config.yaml
n_layer: 18
d_model: 192
n_head: 6
n_kv_head: 2
head_dim: 32
d_mlp: 448
vocab_size: 4096
activation: "swiglu"
norm: "rmsnorm"
norm_place: "pre"
norm_eps: 1e-06
positions: "rope"
rope_base: 15300.0
rope_fraction: 0.25
qk_norm: true
attn_scale: 0.177
bias: "none"
tie_embeddings: true
parallel_block: false
init: "normal"
init_std_qkv: 0.0402
init_std_o: 0.0
init_std_up: 0.0402
init_std_down: 0.0
optimizer: "adamw"
lr: 0.00287
beta1: 0.95
beta2: 0.99
weight_decay: 0.05
lr_head: 0.00714
warmup_steps: 307
schedule: "wsd"
decay_fraction: 0.556
decay_shape: "linear"
final_lr_fraction: 0.0
batch_tokens: 32768
seq_len: 2048
doc_mask: true
train_tokens: 181800000
steps: 5549
dataset: "wikipedia_en"
MLP neurons of a small language model. Each row is named by its layer, matrix (gate and up: input weights) and neuron, and shows model dimensions 0-127. Each number is 128 + 24 x the weight over its row's rms, rounded and kept within 0 to 255. A neuron's up and down rows have the sign that makes its largest values positive.
Before each neuron's rows, "fires in" lists the words (lower case) most often at its 100 highest values on Wikipedia text that the model never trained on.

fires in: "took", "called", "put", "working", "take", "went"
L6.gate151 [107  87 141 104 138 137  86 144 121 157 121  83 127 136 157 126 138 147 124 134 124 153 129 109 117 138  97 160 142 141 106  91 151 112 139 104 156 135  96  85 103 147 147 124 103  85 146 149 115 135 112 107 142 158 135 155 128 139 145 138 126 138 110 147 170 137 167 141 161 169  98 125 133 121 121 141 103 111 162 111 128  93 119 113 107 114  96 103 119  97 151 138 104 103 159 159  86 153 142 145  93 128  80 164 170 102 157  78 128 135 108 122 162 116 116 134 128 129 115 121 129 158 111 102 139 166 165 105]
L6.up151 [ 94 100 122 122 132 113 102 152 118 163 141  94 104 143 136 150 149 136 138 121 120 179 130  69  92 113 117 147 144 152 117  83 114  92 145  94 148 155  87  88 107 140 159  88 125 144 153 112 114 154 147 103 108 141 122 142 139 110 141 139 145 149  99 131 145 145 155 150 157 136 101 100 106 148 113 141 112  75 167 115 119  95 123  96  79 120  96 119 118  87 141 134 135  89 169 141  97 135 136 125 145 148 107 176 161 116 185  78 123 114 127 127 154 130 115 125 119 134 102 138 136 161 111  93 121 138 166 126]

fires in: "have", "has", "having"
L4.gate330 [101 126 116 120 157 123  59 153 141 143  93 114 127 162 142 127 157 119  97 104 155 119 147 112 184  93 124 151 109  97 144 151 161 133 101 134 143 190 109 148 163 124 138 138 115  85 158 126 133 122 134 135 135 128 110  96 158 128 166  77 118  89 135 153  96 164 136  94 159 148 116 111 139 159 157 112 128 146 151 145 113 120 157 120 169 134 151  98  84 131 136 159  81 100 133 158  79 131 119 104  88 167 104 135 156 124 125 119 118 137 138 140  77 149 107 131 136 123 140 147 118 126  95 100 122 121 142 118]
L4.up330 [110 170 144 150 141 158 130 128 134 139 103 133 113 151 144 128 169 125 114 164 141 149 135 116 175 131 129 125 110 119 158  98 149 165  98 134 101 146  91 165 139 116 152 117 110 134 130 127 156 120 144 146  92 144  91 106 148  90 161 108 118  89 106 175  73 130 117 151 154 139 102  65 127 153 141  77 152  95 150 138 127 127 162 114 131 153 149 106 127 138 117 141 113 128 167 150  90 124 146 128 140 135 147 143 164 132 125 132 115 170 123 129 122 147 139 161 103 151 130 118 113 110  79 112 114 127 101 133]

fires in: "for", "began", "took", "went", "returned", "signed"
L8.gate293 [114  92 135  89 141 124  92 139 130 121 100 140 100 118 165 112 119 145 160 123 131 118 122 168 120 110 106 132 132  79 144 145 114 100 124 131 123 109 105 101 149 126 100 174 132 109 150 140 132 126 123 148 121 181 153 130 174 166 132 171 131 121 128 134 183 131 168 117 185 111 118 105 137 137 137 129 101 117 175 126 145 131 132 125 121 147 128 145 141  90 168 100 117 152 148 128  74 120 144 134 111 118 173 138 149  79 177 119  79 110 157 102 136 141 113 158 106 120 140 102 101 110 153 130 153 135 204 145]
L8.up293 [119 101 124 122 113 129 114 133 134 133 134 111 133 118 125 146 118 135 117 110 121 181 137  93 117 127 213 143 170 109 129 103 135 146  84 122 113 126 145  85 119 115  75 120  85 134 141 135 160 128 126 148 153 136 133 124 110 117 128 140 133 172 139 112  99 141 138  98 132 147 110 145 164 143 141 151 119 130 130 122 157  94 123 122 150 177 128 127 177 136 144  64 127 105 119 125 119 159  97 135 125 160 172 134 149 127  94 115 119 128 179 116 136 139 163 172 118 137 108 128 111 148 133 114 159 135 137 121]

fires in: "s"
L7.gate353 [133  79 147 127 125 156 123 142 103 142  96 123 109 107 119 139 138 111 135 127 135 119 158  98 106 177 121 132 174  89 112 144 130 139 113 114 131 120 109 122 154 130 123 156 148  92 107 119 106 131 148 132  93 115 161 100 152 127 108 130 111  99 127 144 123 105 142 139 131 109 134 171 135 105 141  78 136 125 114  89 126 150 130 145  64  59 123 116 138 135 137 117  97  98 178 171 149 118 184 141 113 129 172  97 146 167 101 130  97 112 110 100  63 106 125 139 165  98 128 111  92  93 117 111 156 144 102 163]
L7.up353 [161 141 192 119 123 114 124 140 117 104 117 155 130 114 100 190 137 151 155 168 111 161 119 166 136 114 126 125 100 122 123 111  57 139  92 112 150 126 132 128 118 118  96 121 129 127 125 110 176 110 142 146 114 112 140 147 109 120 127 116 135 105 118  73 138 116 117 148 103 142 114 126 142 136 104 148 137 146 106 142  77 100 128 117 165 149 111 121 129 108 118 134  88 166 130 117  92 173 113 110 143 121  99 122 155 163 151 204 145 135 184  95 128 114  99 122 114 115 155 141  94 100 149 109 123 127 111 143]

fires in: "german", "french", "russian", "indian", "african", "mexican"
L4.gate36 [172 125 142 151 123 124 129 155 122 131 104 132 106 140 102 104  83 104 102  94 114 118 138 116 136 100 168 137 179 134 119  68 139 142 118 136 105 188 127 163 130 141 132  95 116 113 122 122 195 163 133 155 204 109 145 118 130 167  99 146 129 126 118 124 138 123 151 103 175 150 134 214 155  89  64 109  94 142 113 136 109 111 134  94 102 134 166  77 118 144  85 143 111 122  85 142 117 140 113 134 137 126  88 177  80 143 101 109 136 125 121 124  74 114  94 117 110 118 120  91 130 117 145 125 120 135 141 126]
L4.up36 [144 153 153 146 155 100 132 156 147 153 162  94 156 134 150 111  93 163 131 139 123 184 120  93 171 116 152 106 128 110 164  86 123 129 123 104 135 119 171 153  79 151  80 128 138 103 106 128 130 132 119 117 149 126 148 175 138 127  72 109 114 136 144  93 135 120 104 174 143 154 148 115 135 110 124 102  91 132 139 107 123 112 103  91 156 101 107 147 101 136 130 109 119 161 166 130 121 109 128 135 133 146 107 155 109 157  73 118 126  96 142 127 143 129 122 176  89 138 184 157 135 124  93 171 115 147 157 148]

fires in: "her", "his", "their", "s"
L2.gate4 [ 86 130 161 145 113 117 144 133 129 133 128 114 151 138 123  87 104 174 124 102 126 127 132  74 101 142 117 102 145 105 124 118 128  79  98 102 121 146 118 139 118 132 105 121 112  80 122 170 112 166 159  74 106 140  97 156 170 166 147 135  89 104 162 167 120 163 113 142 134 155 104 155 125 149 156 101 138 135 160 127 116 131 105 131 136 100  93 147 113 122 178 140  89  93 159 137 110 146 160  80 140 138 129 124 112 155 158 104 147 101 123 115 118 128 126 134 155 148 107 159 122 114 125 109 174 128 114 139]
L2.up4 [102 101 121 115 159 150 109  89 113 153 143 163 114 128  79 112 121 141  71 157 142 172 124 136 119 104 138 117 144 161 171 142 107 155  80 154 121 103 143 115 121 111 116  92 136  98 162  96 122 172  93 158 130 129 161 148 105 111 125 142 125 131 110 139  92 112 105 142 133 123 120  98 108 150  98 106 166 144  92 116 130 154 168 142 117 140 147 111  94  99 149  91 102 108 118 117 115 123 143 151 128 133 129 139  67 138  89 111 150 136 151 100  95 155 131 107 136 109 148 137  77  77 125 123 131 129 108 162]

fires in: "german", "russian", "germany", "italian", "ireland", "russia"
L6.gate401 [121 130 170  93 129 141 146 136 105 135 104 102 145 111  96 117  79 146 101 103 139 104 164 144 172 105 121 146 118 115 127  68 102 131 106 113 119 142 148 138 121 159  96 153 136 135  97 132 125 139 135 107 154 101 148  88 146 143 103 107 106 132 117  96 144 112 143 139 183 134 128 166 131 154 132 125 113 125 116  84 119 132 132 120 148  78 132 127 108  74 157 145  86 146 109 123  94 133 128  99 114 129 116 168 148 137 125 108  99 113 147 125 120 111 104 152 103 128 150 159 129 141 159 155 179 130 134 112]
L6.up401 [106 114 153 127 133 120 158 154 117 142 106 132 138  95 128 114 117 151 135 120 125 142 115 149 160 111 109 114 122  81 132  84 124 149 126 117 122 136 153 168 112 153 127 115 114 158 130 122 113  93 154  83 139 113 136 103 129 135 103  65 121 153  83  84 173  95 145 143 158  92 115 147 123 124 112 131  95 119 118 110  81 117 122  72 145  75 120 143 121  99 139 161 118 157  99 141 138 123 152 117 129 166 127 121 138 128 119 129 142 117 143 157  96 133 100 162 108 112 168 146 152 125 126 154 126 135 126 116]

fires in: "began", "started", "opened", "joined", "signed", "played"
L4.gate106 [150  89 137  99 143 136 121 131  93 124 106  74 122 117 118 108 126 127 130 149 126 137 132 124 100 145 181 152 157 105 147 146 175 126 155 127 133 112 110 112 171  93  92 145  89 125 153 128 137 144  91 160 128 161 124  91 121 149 163 139 194 159 136 101 110 150 148  87 160 152  84 174 132 157 125 134 126 130 139 143 144 126 117 160 138 108 136  79 131 127 101 126  80 117  94 147 117 123 113 170  84 153 124 114 126  98 125 120 131  84 145 105 115 122 127  82 116 144  73 105 125 114 142 114 131 129 153 111]
L4.up106 [138  83 140 126 133 136 158  91 115 111 100 121 138 116 125 141 125 121 165 130 145 203  85 114 114 161 170 118 134  98 117 171 158 119 109 125 104 112  76 111 146  91 160 126  91 139 158 133 148 124 102 116 134 141 123 138 149 127 132 140 161 150 105 147 123 139 138 136 139 149  89 153 137 159 169 156 136 111 141 126 106 115 124 142 132 120 137 110 135 155 130 118  63 138 128 160 141 131 133 178 131 121 176 103 175  82 141  99 142  88 137  74 175 140 131 136 174 150 114  93 128 119 142  94 100 128 144 100]

fires in: "score", "awarded", "winning", "making", "leading", "moore"
L6.gate328 [131  95 168 109 136 119  95 122  94 116 118 106 152  91 108 128 149 108 177 133 114 114  93 119 136 105 135 152 139 107 133  99 121 133 143 138 149  88  89  95 138 122 132 170 126 107 128 136 133 101  73 146 153 155 157 107 148 139 130 169 110 101 132 135 128 161 171 120 161 127 136 147 144 136 144 115  97  98 127 126  90 121 134 134 122 114  99 122 130 100  76 120 120 110 147 123 105 148 126  91 114 138 137 138 110 140 127 100  86 116 102 111 135 112 126 128 159 103 168 160 145 173 127 103 173 140 141  88]
L6.up328 [153  68 159 138 118 160 103 137 133 138 148  98 156 148 112 109 163 154 163 159  96 103  75  89 127 121 142 140 165 114 157  83 124 162 140 122 162 123  82 111 119 136 106 147 103 101 145 131 157 102  94 133 119 148 126 119 121 127 123 150 145 115 112 152 123 155 150 120 152 132 128 123 101 137 141 118 110 142 131 157 101 111 125 143 135 125 107  95 127 174 129 160 140 145 169 133 138 143 135  99 104 138 169 109 120 136 138  94  91 137  92 113 162 130 111 152 141 151 176 158 144 168 131  92 143 127 105 132]

fires in: "had", "airport", "having", "force", "army", "air"
L5.gate136 [118 141 142 141 187 119  79 115  99 117 134 101  77 121 142  62 160 175 121 119 118 128 102 145 133 150 141 139 126 136 151 125 134 165 114 107 178 161 123 176 130 136 135 161 110 108 128 128 163 146 125 132 113 185 114 142 140 103 157 142 126 146 148 148  84  98 123 138 158 153  98  94 136 150 143 141 100 110 162 108 119 132 148 124 150 143 135 117 129 148 144 106  67 118 147 154 124  97 135 116 112 114 137 140  96  98 119 148  97 136 113  99  78 138 113 113 117 120 137 118 109  81 111 126 110 109 146 131]
L5.up136 [126 107 122 161 131  81 150 114 161  92  87 124 131 147 103  94 155 151 160 123 103 117 159  94 159 152 127 112 136 104 146 122 139 168  84 101 141 136 134 106 160 119 151 137 119 108 115 135 149 115 150 125 103 142 130 179 128  93 141 116 109 111 100 119 110  92 169 116 101 141 134 158 114 154 125 151 169 162 136 108 135 117 140 140 183 156 128 137 164 118 170 115 106 104 134  86  99 123 190 112 103 114 139  90 177 104 101 133 140 135  68 102 131 110 105 169  80 119 170 110 139 106 137 155 155  86 137 154]

fires in: "s", "of", "olympic"
L9.gate399 [129 146 119 104 118 119 137 125  83 160 126 138  98 175 125  92 130 134 137 145 146 124 131 140 147 130 136 122 187 116 136 158 167 139 135 139 178 143 123 127 120 125 134 134 122 122 158 142 119 153 112 100 112 143 193 141 104 140 169 102 103  92 131  94  89 135 129 112 102 116 102 114 100 126 133  96 135 142 142 137 131 126 117 130 135 147 105 129 121 104 130 122 109 134 144 158 142 153 144 127 131 140 133 169 122 175 119  50 125 126 150 141  81  97 128 145 116 102 161 125  82  86 152 132 127 146 147 132]
L9.up399 [108 130 121 128 119 128 126 166  84 164 169 128 136 117 120 182 142 167 165 137  98 121  90 112 112 134  83 177  74  95 147 121 144 126 137 166 140 146 107 122 145 146 135 130 119 128 150 102 169 134 114 125 118 146 120 139 106 133 151 128 108 129 127 114 107 136 103 111 154 122  96 112 118 150 138 112 101 132 150 140 111 127 107 143 122 154 107 152 115 128 193 129 147 138 144  92 147 173 133 167 135 165 120 150 155 109 104 154 118 149 118 144 145 123 108 157 133 109 120 121 136 168 157 150 118 155 124 153]

fires in: "a", "of", "s", "see"
L7.gate70 [129 139 157 142 117 145  72 116 144 151 109 133 101 142 129 115 120  80 146 100 144 119 151 113 145  96 114 143 130 123 137 144 146 108 121 155 131 123 102 128 183 151  92 145 138 124 139 122 151 103 135 119 152 130 117 126 169 161 122  98 114 105 152 170 113 110 102  92 160 117 149 144 184 110 113 109 137 129  93 138 112 139 107 119 114 119 164 167 158 152 122 153 142  99 123 130 158 112 158 152  98 169 139 102 163 131 123 129  87 130  92 180  94  85 119 157 167  88 131 101 137 139 112 157 131 111 130 134]
L7.up70 [156 130 141 148 144 112 122 100 190 107 161 119 122 105 160 193 145 147 179 118 131 150 126 146 148 112 129 129 162 130 116 138 123 140 143 130 135  77  89 130 119 123 117 111 113 165  86  97 104 151 126 122 119 102  88 126 174 116 138  98  91 151 109 145 173 139 113 126 134 110 131 127 129 117 102 124 167 131  80 164 151 146 135 151 124 121 128 108 104 146 163 151 136  92  86 121 111 129 105 145 122 120 116 126 105 130 157 128 120 130 105 139 144 112 130 101 175 142 121 114 121 143 152  91 129 118 134 178]